Weights of a small transformer language model: vocabulary 1024, 7590 steps.
MLP neurons of a small language model. Each row is named by its layer, matrix (down: output weights) and neuron, and shows model dimensions 0-95. Each number is 50 + 10 x the weight over its row's rms, rounded and kept within 0 to 99.
Before each neuron's rows, "fires before" lists the tokens most often just after its 100 highest values on Wikipedia text that the model never trained on.

fires before: " |", "N", "U", "O", "A"
L3.down202:57 48 43 60 49 48 42 62 42 46 47 36 40 36 45 00 64 46 72 43 55 51 56 30 64 64 34 64 48 39 48 59 47 40 46 52 52 50 41 51 44 45 55 58 52 48 51 52 46 55 59 54 54 45 55 55 36 50 49 56 52 57 43 39 38 58 44 47 49 49 38 58 58 42 45 56 46 47 60 58 60 40 49 47 40 53 71 54 45 76 55 62 57 37 53 50

fires before: "am", "ess", "on", "in", "y", "id"
L6.down364:63 36 57 48 51 43 48 52 41 48 60 62 58 53 62 38 56 51 47 57 46 57 43 62 36 76 50 56 63 44 44 47 51 41 49 26 61 47 42 51 45 37 48 47 58 45 47 38 44 47 64 53 56 56 48 49 48 44 46 48 61 46 47 45 47 40 59 45 24 46 62 63 61 53 58 66 50 55 53 50 40 42 54 56 49 61 50 55 46 61 62 60 51 41 36 42

fires before: "i", "re", "en", "or"
L3.down445:55 35 44 50 57 65 40 51 68 51 54 46 50 59 41 66 46 55 44 44 33 50 35 40 56 50 48 51 41 33 45 62 57 51 41 47 52 45 39 40 39 58 68 41 52 43 38 67 42 48 62 66 71 56 45 56 45 59 56 65 45 30 49 41 40 55 54 43 53 31 47 35 56 77 52 41 42 63 66 30 35 48 54 68 57 61 52 39 55 35 46 47 38 59 40 48

fires before: "ore", "ric", "-", "k"
L6.down394:54 58 40 31 56 31 54 58 51 42 50 60 54 40 30 48 50 43 55 39 54 45 54 50 33 41 28 42 55 44 37 46 58 57 53 58 60 51 50 52 62 46 49 57 35 45 50 57 49 59 42 57 36 34 61 67 47 65 41 38 68 36 45 53 43 36 28 38 46 52 57 64 52 54 40 42 59 59 59 57 46 60 47 57 46 40 78 49 38 46 48 60 52 48 67 47

fires before: "rough", "an", "ir", "ose", "ough", "rom"
L3.down280:64 75 46 36 49 48 37 59 59 48 48 46 41 46 46 99 68 33 52 43 71 50 39 60 51 67 48 66 52 59 40 71 48 58 50 37 63 49 56 55 38 45 56 22 51 50 53 42 48 55 48 38 56 47 37 47 56 54 57 38 35 54 45 41 50 55 50 57 55 54 47 39 34 57 60 57 73 71 56 43 47 52 57 36 35 52 49 44 42 46 64 38 59 37 59 47

fires before: "S", "land", "q", "m", "D", "A"
L6.down335:61 49 45 30 44 48 59 56 46 43 43 54 30 42 40 21 59 47 51 62 29 36 41 45 42 53 50 55 33 48 48 61 46 46 43 57 60 55 65 67 60 51 48 58 56 43 50 59 53 72 43 52 40 61 49 51 50 66 38 49 51 50 45 57 42 60 52 40 52 53 54 45 39 63 52 56 53 45 36 41 47 68 39 47 46 45 52 45 60 37 52 67 49 44 53 39

fires before: "rib", "end", "ree", "ite", "os", "eat"
L6.down227:43 37 56 56 46 57 49 40 56 56 41 42 62 44 46 72 54 52 43 40 43 51 42 55 31 58 47 34 55 53 53 40 72 44 49 40 65 51 43 78 48 57 34 57 44 66 37 53 59 36 55 42 51 44 55 53 56 49 56 49 40 41 55 38 49 41 44 55 25 67 49 50 69 35 48 41 44 54 54 64 60 39 56 52 52 40 62 38 53 50 35 45 69 50 64 67

fires before: "pen", "per", "wn", "cc", "b", "pp"
L3.down366:56 55 45 63 41 59 46 46 50 42 52 60 58 46 35 75 45 61 38 38 44 52 53 78 60 53 44 50 50 53 47 48 48 42 43 53 41 53 34 49 37 54 62 68 43 44 46 55 67 49 52 52 52 47 39 56 68 38 37 50 46 50 63 46 66 56 60 40 65 55 46 51 41 43 47 68 48 55 34 52 49 43 58 49 70 50 49 51 42 46 50 33 38 57 50 39